config = dict(
    rope_base=10000.0,
    qk_norm=True,
    parallel_block=False,
    optimizer='muon_variant',
    doc_mask=False,
    train_tokens=615700000,
    dataset='wikipedia_en',
)
MLP neurons of a small language model. Each row is named by its layer, matrix (gate and up: input weights) and neuron, and shows model dimensions 0-127. Each number is 128 + 32 x the weight over its row's rms, rounded and kept within 0 to 255. Numbers have three digits each. A neuron's up and down rows have the sign that makes its largest values positive.
A block is one neuron, or neurons of one layer that tend to fire together. After each block is what it responds to, as a language model described it from the Wikipedia text at the highest values.

L4.gate121:106128125118198152155155140082141147096102093173126152134149145119105075103109109152081093157071130129059197160100048115110067129152096159156156105123092139214149122101125126129110072129177117174128045090181127143116143052129075171119191128094063125096104129167102107093112144081095113185139162101086116094098102115122142121166122102114230133176130141194087116123053157129128153152091
L4.up121:124140114084158181101140122090145171148097144165103094174088130125111143115110155184111149158120157157144136120118132160207113103123109180163180146122094155170125150153167140138127102094149165186128106151133064154087137063142133163089137073148101107176080166095130122101088109157084191106140107149106121101136161137114116139153154175108131116074145143196106163102034129100094125228141
L4.gate124:207173093095140077170109107114159138124159095152133074066060167078162131097164106114149172145154134158168117111076122084114114092229139160108119178148105207116096121161136122123152155101144124116139125160104062162076102133040113158138128118122100137129114129140096157126078114130158114121114116099123192076134168095113080191118089145128105132103103195177133147119125177191090178121116
L4.up124:168126076168137084175224131174119080120113103151101114149112135154086160109132133125087128137120185089146117097101140149095060093128171144182186197216096192151116122090145135125118142191149090115119126175093124169127110112116077174111082114126095135150153111129133060172097124151058141089170172117144140089123146083108140210098133134123126141124083163164137174124136185128133166185157
L4.gate132:139131164111146138172140086157066118138127143119169126139084112156106106155137091070135165142069142099088172127138121083111200148108141202122193069136134103167130074092122165120099090122098116101114119129151128089132090109098101113162111099152081135096128158135168103204137137132073156110121173116115100141110136107105127218086082088102147075102183110105126145122144115187156086124146
L4.up132:193103173106187166185138122148087106129131078099150114159158138120137140190135146074195189129084143096125174129134113096125164141081127200097133076142130110142147112125136195157126072115116115075105139096169114139090144102079082114158125157065110168118109131138185107159121129166155137126123079163115146096121112127133144175097149113117188111141113103103068125134122190113115114124148
L4.gate143:190131122127165065145102162136199160091113130154126144166080209124142123145143153143125127120118140115118152130145141140121111116120167157170195127083070174181129099115150151110138145141143153185099144128163116142128106103117127137159131127173128127104156159038088105128137130143100161130165152100141090103064102162095093206117095123084146124116114161091116092059108157114161045118122
L4.up143:180129162172088120109131083173108152116119105142155134155126129090137150116147119131160099109084147071163090191128168147149150104135201151109180123065112142169075167142164112129147085136096142073056157125116103139167114137184179126134156131143152129146140131123083093079133088132145167130102133145162118098131128129130122177142142200177089105135092161143121095095178190154172122113129
L4.gate186:202183103149125049136167175179150111124142185097101100096106157072124122103104096147088144135089137075113150125136128120138111149171136060152175122151064144109115185159127153170134154147149153148141124101138129119142120119114161099140077138117034133107138086134116132130051064139143153158086149141093127121152133143138148138103096146112161156066088057187107151107144128136087118125106
L4.up186:101166125103111059125179174221134113118098142129097132110092094087107122157125087115085109090117150084102126203168128093136118134113109146174145122173097149093148150158165163129182094089102169166079159105107122126134111048151152132176075178145068119142167105165123115126127118139105107188147077107163073116134163105100122152160153101135120124074123112148162102146112113105120127097109
L4.gate305:180059115132083120168110101144151109131142111127153139120084124091154142096111082153119105140188138160110145112073120145147115175169085127144091096167089154105074126096099178143103061097177118090154093115151203129086102162151161058120132087198116179162134129162152093122145167056191145160084136107193154148120102146148141144201147094101165150184152143057107141137132162106090083145202
L4.up305:128125113140120090099146115151121115124113152171087111167119156123150135098103162179165147186089083145077106128124135217188117114113166138188109129177131109123231088120112115152113082157151129138150119134141166171147107101163089090115144134173089133126133089169087103120118159092131145116089142148069136106137123076131130190118205126079098139185090181125136076072135140138150147129148
L4.gate372:128063123155135091151164109144114133107143142167120118098149127148132164184099134163150103100081095114095180106098120150177144132116160143148141172168099120129118109194134166114113084097147138126098132138116153163093107101146154161109141125163111093089093172177104134141085165142166176142102126082116109117158172114141163145086117148155148122112152143101053053129214155175129122035153
L4.up372:149132158143148062156133082094145059157100151160122120151110112159109114115109146184132087093118189116075143104118083111209132127139138165186168164146106122147098116103157213127159160080094115133094106081140170160108127103100145067149143110125044123090120124172125151094140102204095146102122146171154121134187127083094081148118100153091139141132101183110126121113143193134146116091047
L4.gate378:165056162132144105156168147117149109110136090162161126090094085106153109146117149132144074099128110119184097099130157128151092122116097109125182106170087129151115158101118156145095123156145126147106091091120119174137121107201140121156165178131140096140138113106123124163094098090148205129118173125151118140122170120114094140095129130148160047118148132128073174045131130161158123107177
L4.up378:124138109149079119184124122134152099127118125129125077124080101120127106148196088179128163131096189092100098128117164107112129129112053120054122131162093146116135165133099125177139149089130109115125110000136157162070091145139133146104166136115081129110106142091114170124085121169072088160093100138057147125148139195123112147158065175119148121100068110159092137115109106115172124151156
Split verb completions

L4.gate86:125157186090148148178057085118112123125143105166155095098089142129164157193123093148126135089149125079091173142118124145110201153119132161104077168085105075137176160120178121135127134120073168125091173130169112109118124145151160139148130142143141066147122148070075147173102087157187133158103099082090184115121211081114154105081098127127088084124039104153115139142109040111087109130171
L4.up86:098141100170160094203107128157155146137139067136135084178123117112152139149093132106075099114113141122242088138141142101090166176084144137092076116143139174121161150121162189142104206171101137123111160166134110115086133090086121185101147173083163140062120156093136140170152094158096158131135153118120136076131171083076139155139174118122122115175176157110094134119181214132148197154200
L4.gate90:131226141152161101142164091101133134144146128121115132155093116107110170116127176055140136098160177096123144189075213164166142136119130109120071182109082179201117147103167142162153125123072140157131169142126110135142139170056110135116067160147095156097116153057136128094137097136156082178141188086085169137096144154167213119119166114126157128139138092186160133127121148147158139153154
L4.up90:107142148142119218153168121140080114093140135156158080146109117111128147171186085127144098138178205089083086192124140141125098183118152100108096097136151093123160146132110106114199109178094123143156164120104089121154165176115137132160094130104151137110110089113038153090146112140174104196147107145126107097040153186168166068094162087144115099098121142133103124123176130124134151166199
L4.gate102:165141110184080111128131148086128120177108126146108162115137141102164140150147179101122153094127157098143152158141104093105136087137128103072050101163131132123189125143199112105077077152104101158106104164133141154123094072093081141111177136119168100083134167082107108134105071182144127122126172117104147066105203148119121176143144097137053072128076146096173091162060118075054164148125
L4.up102:146116173121150121132195117162126108185087150094122129176086172179163143104148126155130106068120137197151079187154141145083158084138082106132104130162127109161125121119160143139161170116099126159141168141158137099144158094129113164123167122113088183127152106111154159151124129154129185103139212194110169148110181160072166201179151194131152075176089160164120089129087114061159123178117
L4.gate258:115116112163095174114078139132164073125119113063167098161154111077121126208162147141164142165155135198162123170140177067151108125147151086113144119125069151151135128207176129078123085114085113128169146162161204088126124151112119130099108154185132127175094089117161058102054121137083111169160108158130109167117170143141136115136106132151150071157149142113108137112151177102138136205114
L4.up258:107187115130088103122135063165118102083105155079132152133104118165072079162143148114107116127086102116082122141123121097156089192144160171093120143122149138154137147102134071124157117137112122077143123151124177184077134178038151148075152122097120168165067168136083161111079125101093096112147141120132139151118213097125168147149138094166102058155154128154161140082148144136134097139100
L4.gate276:118108114135106134194168140155166113209160126082099138107150146102136100138074099085083215132121135116145117113110127152103186143155129129107097041162102213172117142104115129143156041103074107144136131112151180086108149123098136134177127151115148211143126149148063119130094118176153105128198101105109127098102129146153137097187080148151137116184142156058096125154083076066106198099094
L4.up276:177118096080126080127100126166109189150162125142099133139119151113148188108147068127080169119082140161134106126117079160081093123155088146118074131093131147185109149101152201104148101100088144106071120165113167166154118095145187082100125143125168124146143117088135077098182078166122162122155124081128131151130104134160104119145064177171072166177155123082115129090103130115118152089138
L4.gate299:165127158116095112181105128111142137148137115120135162153127147136179102118159128132074113179140128149118148106101045138163113069115207124141118196150125145104065153123092107127157178180146126107093148145110176120181134118124133111154122086178108143160132161139142131156114144163107099140032168045134120110108184145127151156061112107162074134089153101118146110116079162082136140099193
L4.up299:119147160147070159130191126154125107207082146119175165116126111122191114122143114124165152135135063137146143159133071106166100148120136144120175120150070112111079176121160142096127136123143119175120141137106150123162142101111174113154078127136132155165137183102129100124092155190142063129083075146159151108165181123086144147119088193093110145139123123055119138158085128158067137127167
L4.gate451:149144170155151102138096091151208098096113181083175070134124101089160142101148145063148132168161157112121051154080089133171185115117152127093107105127069158082123093131153171063155157140137143043161106117149140137128117146122170130117114162150123125127131104140141153167147061049108165148152183137119142147106165123146146097096098130186133124114175135143090145166112143096140122106134
L4.up451:085165122159152146204149136142198095129093128140141111103160089096084217089178107059136128140173151060128093202154092146215126169125130071118134093124138167111154086116094173129159157128125156117118114143082117116088129159116172093084154167156094149106109124130105137178128173119088151129187087183105080101118129155130172124084108105164112095122159136184173149084103126050149173144101
L4.gate458:161119131129102081103105103125120101151060132152109141136108139148077111116120174186092113113156108163078120137160091136119134124075185107085104148091147112157157155127165127143129102074175100082139118129142109157169175158145122112132136218167086139154114089125173141158124116087104152072099161116168093116090158128093119143066120131119117104107119091186170130077134138092158150137141
L4.up458:152113068093156125136114138126109155106125113158094070127107138140156103145067116130143095170120096153101162138096104085121162098131153056157085139142156157124167148155182131141118131114163121135141100179123080081180171074144121143168110146107171125096089086052099181095125151098140042147118118117072112108134183114119195110173165061081139126120074067146175142171059162102094134159174
Word-initial pieces and sentence openers

L3.gate237:164139139094134127121132131159102151141146130156180139205108124097157172085082097097157142105136182105177139179002168101132093116184166126123154149162107071115130119104162141147151125065200109143139140117085103117158124124146207144111145148124125116173102137126119187120090147095120208098108090106160112171060131156170164151136179170141126148077128172145104096087168124113128118066149
L3.up237:096067199056094143117088173110075134120136171087204132163143084125128113173095067173114108140097213148200156155082135065090166167102089125130152156150094139129174132111151128112141115118151091141119112139093142122095120150124161131151127168136094136135120124085123147184092082142087157165138104171142072111137124128129127136103178136085165167164149132148146149087143144115107104187119
Modals and pre-verb particles

L11.gate7:153175083120096122110097166175152205150165164186040073140121138139171116087158130110089130082152094112130136084077133147113146099143122147139127063173159189126200162141106175134073149114150147070152136122062160104126111147146113131153131147090063127175176202160168078108139123125141077162139134118156168144117099136139086168157163147136073109106146134120128154143132171101145136153158
L11.up7:125146144157145098134081150116109160161161167117097035153094109115079107118161119179134169079118156191125199145137104090096125179062083158098167164177162159087164159074106111129099168122108114110151160130098149169120043125128146129154104080112067114123138138176157177121080134159126103155153158092129119133143090072181192152145114158081098113075112095075146091107141154109168133139188
L11.gate141:126147139105083113203120108092163129141125078195150096172102162128140187120160085124123151113040118176151143138161149181073152194150131154182143089112094114138112119117125180111151098171144136105164120128126128120065182103188173148125168121152091075189143133111116168102174146132117121140127114184108157099166114148177022175122099158131112122143140166157102115117156116175099118209125
L11.up141:115123104075147103110085143163165090147193123121174116155105131122172171126116112151082096133104121103115133143085119119159177158153134156150144089048197090120106162180147145117084121156121085098059066084135092108119173143089153098127168115108137130079107129121114157084104161109087092182165113169122110132144152139150159125131062099115176093087073152148128134090124102129151144108087
L11.gate165:097158172127109113079142117106141109155130128166180109140136131198123106142090128046129119164093171092095125071093177188121093144115126135115071111166110058125111130216145175174142110115147129105128145146093178156044138120157183135158117128104118129123134157072095157153163088161160130149162139119096104128132136141112141147105115143131143136155106127156138145122162102171082178124131
L11.up165:110111153177111103141189100100139122077104073174138129083123177119158162172124188089065126133068110130083094072056169084131125100136125147092073099174140085110105198132070203143053137153128078100126157181156165095147084110091112123108134139116113149073090131094133155121125138120177125115126154154091107154104160134100140171125148147165165165162079170152167101169146188146184140113111
L11.gate374:146116107137159144087079159073093138116133119154117113085067150190155065094125209129155100122136129122129146148125160116157123145135126129143069130129114140145083107156167162116131112173107135087131157147065110134146240173076192114111140144182125155144146131163102086126106123194067150159083171114145124112153153130139112134101128150142094157108091150082129145142148124116187147123187
L11.up374:104134134148113154122124029131065155164120128102110125163103182082135106132084161126131116112126155131127171132108104117101166128097115119129073155146147144058148102122114125107086136156088106192141166141116134168156120151110082180105174149104181090095116070127087102143068118126123134155144113121099205042134116179080115187145140140116149142101144142136134152160031064130139147127113
L11.gate428:120127065109144101087136137166104139126167112144067092130104171159090111123097142125115160123140142124171096142209122150155094102158126161124160089142074160108106164096154190125135096126121183087085107161068139138072104159133103082129058195167142064141115129189091107150114150088151166088119183065131144085112082107128152144168101148103100140132134108084115164152068179117191090131161
L11.up428:118131180120135154145124135154143194133159106170108097135098113136201082086150168123154108143153096128150184149125077122105067145155106144188168094160153127136101161097136193132116096141106146089119184125120137084086128077134122138169144059151115069152130150156090121115183184137112128176144125090132103144148186075149108147106103171097096130166124083126150169127104171160153180107132
L11.gate438:112180058115131131122089178162062104169098105131109090173083096159107151131145120135100156071116204097093053173122104148115078134118154083119146093137122214145155136110131180121110174138170183119155094149093120134165093153112116183094126168141154120108164169147061107162189133145138107149121099097136146133128109147111112119118103119102144142162110053110150176121065199149132142148148
L11.up438:146099075138161131140064175105118154069129129151145122161094104132165125145118137130115093126148175099112103114070107071132147134157153191110128058111174145143094143196081108070131130118087152106149123136107184097107123112108151115160071145184152119050098145120122129130192093146131095154118033132108120096121191137178161107086142102142106043068104104166120135086065177085079137091203
L11.gate454:119143077170190122083152163105129100193202115155185144166066093180131067120162167103125128126102124174168099096129154190159099141119172150076124104104092158122090143136142111105133096181144128034088151145139151101145128147124171075133077136091147159148133147151136121112118140127134072127159095068146184131164172152088113115134166124143130131090113133137108093152133158145187142141122
L11.up454:152095157098224091126133117133081089164085076224111145121135133152070121118075132121154111135156193104163134117112150146132141157154121178082085145086110133193109086156179158100111115073108187100192120208119176123081114073073127129086135145120113142151106124168111130144074134107078159089119136146093102157149171105073165064062151078124095135109187128168107152137103169114147121115148
L11.gate468:080141145128128081105105091134131092153149090146120122187112180083080125153137176157139160059095104171112123108104116130136103101162082166112127108150115207108124120136168151097150131118140139079083120106094143164107180131107104152104106084152158127140195146192157091084144150107093163140120151107119119156132100141111119166136101165142112116152156166163089129150151177158069129142157
L11.up468:140122120112170106118099108178133174144165080150089079139078154117172138067086213132163122137119124120146111135093163161116080092139150150111224152063118174099174158157130117082098118100089161121125130097134176137144103131151104147163135110090158157116093091174146120120137124138076088108134140106139075144163144134057120149139138160158090143103138196150153166130089084172149127130119
Anaphoric determiners after prepositions

L3.gate331:093110103151152156090092104120156129162195079160098213057140135115138130092126095194135128135091145119163142158113170097125124130120138073166099171094208123140103136097143138121123130147162083140114193079112130147124148181159162143161118144098194137084152141124174148114134115064103143140026114099091105079124099126116167108133073160125117143135120108114142136122107127133119142215158
L3.up331:089124150166111120087134139160142145147184120134133161105105151129181131121168115150073103155077126147072146145163066160100126146164134153066153035135163108108109177141144086126144150144110147133154138126073096169082180175082128090122055096129099090152077153156111108165119124149119105190131151115109140136135118196130125167114104111115112153163106168120133130110152196204157133162115
Quantifiers before plural nouns

L11.gate55:064111161143181169176130152143094149087083080156145113125137169072075122196134171099096087135086108138143091132106120156099117137136099114149113178132147094098183117156222164131158125102170141090096074155128136155143131180191124136160141145160137118169122140101088175175084134121140124142144126116081061128125112134172115108144154153081144169157130101155132091105109068147135151091115
L11.up55:102205186082084115155081166087102195140136101138169171074185122136084125156099085137131113143113078101137158145147141175118119090133147158060102152143101158123183187112140154125068163133098143096158061114135134174115138153087082109166157113074118144148104109183103166152134113136130098117144087127132146121090153176126157096143130153150119149102131146150101096164142167141153047115127
L11.gate112:115155167195108030191153074160099159142093131153169141094089172160150108119073143083121114089153136059135085162109089115162153108166145116167148139149131186125151130191071147137148078082131136085123127146110102204127131069128069156163122117142082123108121150110118136177119198139110105101099132143101171134129103106182167150117155159163148096162099110154115092160161100106150082105143
L11.up112:126045151118169157157126136140092153129176170081184111153127176096126111138071071146152167183104038194151146116145136124116117132162121189171190173107135129168131200122145125141121174098170128170132168142136170150154080066125131096178106154109114142090130129121079133132112166125180057107164119115143104136128179178092147153120132098093124068153125191126163153124152113183057156137148
L11.gate125:098178096136075094151129125098149114164103131114136165061160206101142085070168143103132189125134126126152176149131142177178103054117106130121205060183120190093121151142122172106120136110144066126128106200097132147092178146101106081115145151114129110120092127104100148083136099149119123175132099156117089188142041094083166107155101137124142162128124117119110122128132152179170094173132
L11.up125:172209103128109129100147096119135118148126161139126151072121117128095155127207115160188164168092178129152083159132151092115180136119128115179129142183169107117117081119142093180124145097163173175091147132155136124109163159109155129133123112137094113127096141107121167145116132092145147099144102163100099104142124087198090159095097107086190171094158153176114126111082157146133015161179
L11.gate221:143066142114102074064123094138128141119109166099128125136113043075152172130118081124114155118158125115168107150110163156127098071146125144118054120131077082098168143081189153157117129139131099174123088133105132068138129150151147130133113129154133092137093200144105117121067116135118161121130106097104124103132110161171126103112132119061091115077104141175050147112149157124125194094154
L11.up221:144128171105132185160193185167078083155133120101105128101087158141092142180154074096109128127132200116187103164162183093166190063118180197137152094136174092120149129084148131157196154154166104141136147097128214108149134123188127098126122157105148139123141155040087123146129110171129169115151112099150137101091149102099077093164121095096162127163095148158171156132173131152146101109128
L11.gate349:128131091141172169148145115074093145149063098193136159192118131150129142162161118135136159085124109090126068091135113095131150108178055165135098158095091139117090157132116126141156132173141175149158128121118111128183072127112188142145157184118127109131152160127129127146097088152153069162181121118125097160065164125132200129059170094177131159100052136153082123104115137136143142094131
L11.up349:140148096086145121091169093122140093123140150118075089130126097147161126073091100132141085134109199116160122147073156134104100086173177121146096153106064115127126131153161134146159137149132112074169065167142106165197225131135120098122149076113136165135141096183159130126130137135160140169163151067083071171145126158127084128134196161115117080098165127061069188118086077092140179098116
L11.gate379:109135194092173115081170096154128116103120202146116130141095136176151090144123103092149199146147123168186110098144129179142113118095111088076073107159117127118191141125130167157143151160168122151116103194067105165115115151088126144119141134162127119112137120151144163118063097082152157193150103131164078108105145171112154098161131115157171096149093116089092102132165172147116063096120
L11.up379:047116125143058120069122160151079156137190176154077096122118066058102083108192127065176121115161150080150131140191096137218128153161104097153122172129127152064155172136145172136148141094099105145143083184155095205204105145147147144198120094125130103155146154162096181092145153163099129150143085143136124117032120124129104159100154168148118125142134150169099125136122149105152151161140
L11.gate504:177112114077178180101105146118113097106129066077147135186132093131111084147156152115151136152166139126156129090111124165116146153086113160142142165115172088137135196156101114169188193120145161156127135072170195151104129124101136153164163154152104100127117130131138122147139174088150192108103092108160147130144097139126121110156156176161089092087079133144113112063165175128127072120111
L11.up504:136151110102123168056108152190141114098109090137107176131119095020160072165115109120116147206102214157181114180152146173136082105147117185106099138126111137124082128165166109121120082093118089184111143153119120144127140049109107083063117126134131102124129100176068132156130160100090157082163152111101173182085089139115144065125137093164174099075078156126117117195142124141112137087107
L11.gate510:141130163163088126101152122129185120138105176093113151086154127151138176115115155134092122127061169162208121154177146161120209116174154154070123089155158130148081149115112172111179137088106163116115092137143145158076129155121129097098082045126091136109126160166120147192096143103128117157145162113142057071179137113113111088086085136115108162109059121150140055188158144103132101159109
L11.up510:123139160137130093120208135143182119118138104150190121190122116081135155155073102152097087145161123170095077076145158083122100133132132130152093079107150126094126132093186143149101192154127140188126141124107138147109099149108136106157140125117082108155150127108176080134185186142103128188097104154113141129094162063207122097061097166161137133077068104079157106055147156098147072165123
Infinitive "to" marker

L11.gate50:132186141174099094129112087129149102104170178115130125121139148136064176093114085109154174110146124176118122187179138089145158112166082166097157084129182108143089155116139210176129081109111087149120115155149135119153123147147112111116082170154130115165235160126087056127099109068160126122145149107153102069125139132100146158086112178116173148106130191101111127130164113142132092129204
L11.up50:108139129033087107116122092172109089128097137109100097114144121167130138192158145129133066159092138112166064197098132138214134153147122096158088145121132106156062165155121180133139123098112119139092167144129127136089140077092077112078075160114128163116128184147091151147111147142132143114194082095118115128162125098157099189124164175063095155080172093139173059147159137156130102099102
L11.gate92:104138120175145113104113112099107172122136134106072117177105230192176067073103085105179061155109091139145157140093211148139144110109122141121115186151148148162147144164085156157118098149097117114102106133161057115151147134112164115120123127104114167154162107172181152170131173102126153185168102138121167142109123150139089128183179181128149172108108156114097168170086179175162100155147
L11.up92:138121169103125143114092075114161122124090171097116107122106116133090140124102152125138120146116103106114176126169179191154115169150152100152156107136054148160103113108104115122126115201126130152129160141127130173155102144139159134130153174100073105096138142136106124147150124107120081117138122098113130178075122183102144088099170086164159183133169105137095098145137176114043115169088
L11.gate100:095123127103158141094095110160135113104119108148166117119140114107121085168121125102125115155086063141123176174148162107121150122131084120123116189086165146069103126111154111132109118111122136134099127151104125151176139166101168171088183139125111104105126107144127106105116100098123166171122096107069142184143100143115104108176134102163144174082127192114134143113132167115081119101142
L11.up100:088114060094092113115126089139125147140198113136138123132148199198153126067048071155126108092101139120063165115093052086162098071119110086133116118078093141167127113131187116086144162058114144088145160178104210143108139166120135144129162189131069149124102145139162153163127129143144087095145147132151171151130156155111109157134124196134127123069104112130082093141157152160133156148107
L11.gate128:101129161077143122081145090193128151209156109078152198087133151118160136127141147139119139166183115110138100120101160176095142128122152095173105150162137140097144125157122122121116128071196075127112135133145116142112125169136170123101129118113130119156087144120143134111095117196107153174167122164096131181118136099147064181124139198124166146072091144086162116165091168191099136115138
L11.up128:187146110098092111092087138185152129170132187153085145086149100099140117135110072151124146094172095102131124112146168120114097108151124183153182110086112172131130129172131135132124112109132094130108085124103135152141134153100171145148158173108118146111126131047097093171177079164129117162156133115142106156116176099111103149099104082115097137124085125173090161072104137163167080082140
L11.gate220:102094222135151132100078101123161078191134143128105128080070120114082145112123171098105078100083100122143117157168101154063082081178102166163133146103139112114095156124124179136154119157106071153152064094126102150137118137128134090135101119152107135120134092139139178103101080131138121126120165082118168135159133119192144143125090127129122106150171144143116090150087109175134115129084
L11.up220:147115202140098150108164099122166128118162118143178119129082199076171141163173159124108140160105141154119156163177199181119113161143100154134155162114120163133107153068146147102098160061150074117119143154134185099101137127069067106155101150123128101135127164151154188157128165112159127122177112064167142136160124106104164174134150122149133126122125133142082080109124097190129107158126
L11.gate256:088096110149141089089122125152074120139116140128085128129070194125139109157133140107115092170087102137103154100075130128105130138125162180117159152141108107100148144163190115204131154109177134111119131139131088084187155068092175166109132106120118090064169055102135080121101137146096176166137198073088120146113087078125144103124133195081179145117157132140135112171170159096119073137136
L11.up256:138114137114187155074115173104133078112101108182117086091117113070142087047118152078172093115102175101099125100107190140156113123175136160088143130107093143108101176175203133176073143136156115084125132156179158123107134090149117163098128076081126144130196154128183107134107170099124146138131090128111147128140175131150112164126173125094155081132159130175132089166106197157135119100143
L11.gate380:133134133146174133161121132092108154139125161136088134160133097118122112141170129131168115123070119194126132142145142155163110054172098177131158096148096118152065172087126201141128118169185148113079095146125154188121079075106073109067110152192111167162135100138158107117128130095150136163165115071119083136069108113136107199089168126142161178126146154112133097159109136123128068203109
L11.up380:137127132108062108132113121086085180129096150141155142147166208137124118140097055087130129113122136094112123157163156126163154080147137115086167186096154098171130153080160186138117135047152131061120170137155132125108119147078111133094115093091145102108126155127118169098164162168114103168132152098051132106137176128136080189131145107136147138151148162105145113130144164155127116178128
L11.gate390:147166136100104174095069098111135138148094140102124152144092173147173128083107136188134125132111096198140140184099165183154103117117079085051179134127099123131147144120191151132101076090164118134101125141163137165139155153163199126162136146126085140188119131129161138113123155103102046148166066159134133139131082158134109176058081163129113178107157127079159141090165106123133136074148
L11.up390:083177120056124139136091090162093105202064158143107208091048163113150104120111149149089126132191124131159115066125125165154132145129046127101143145105127116102151145165132150106082088097135081117106208088122181165133145172169188130158107090128087093162151154128102187112070131206088124133131154162126142129133171127083126138127130211130168154124137084117127138118052111140126081143147
Verb endings expecting objects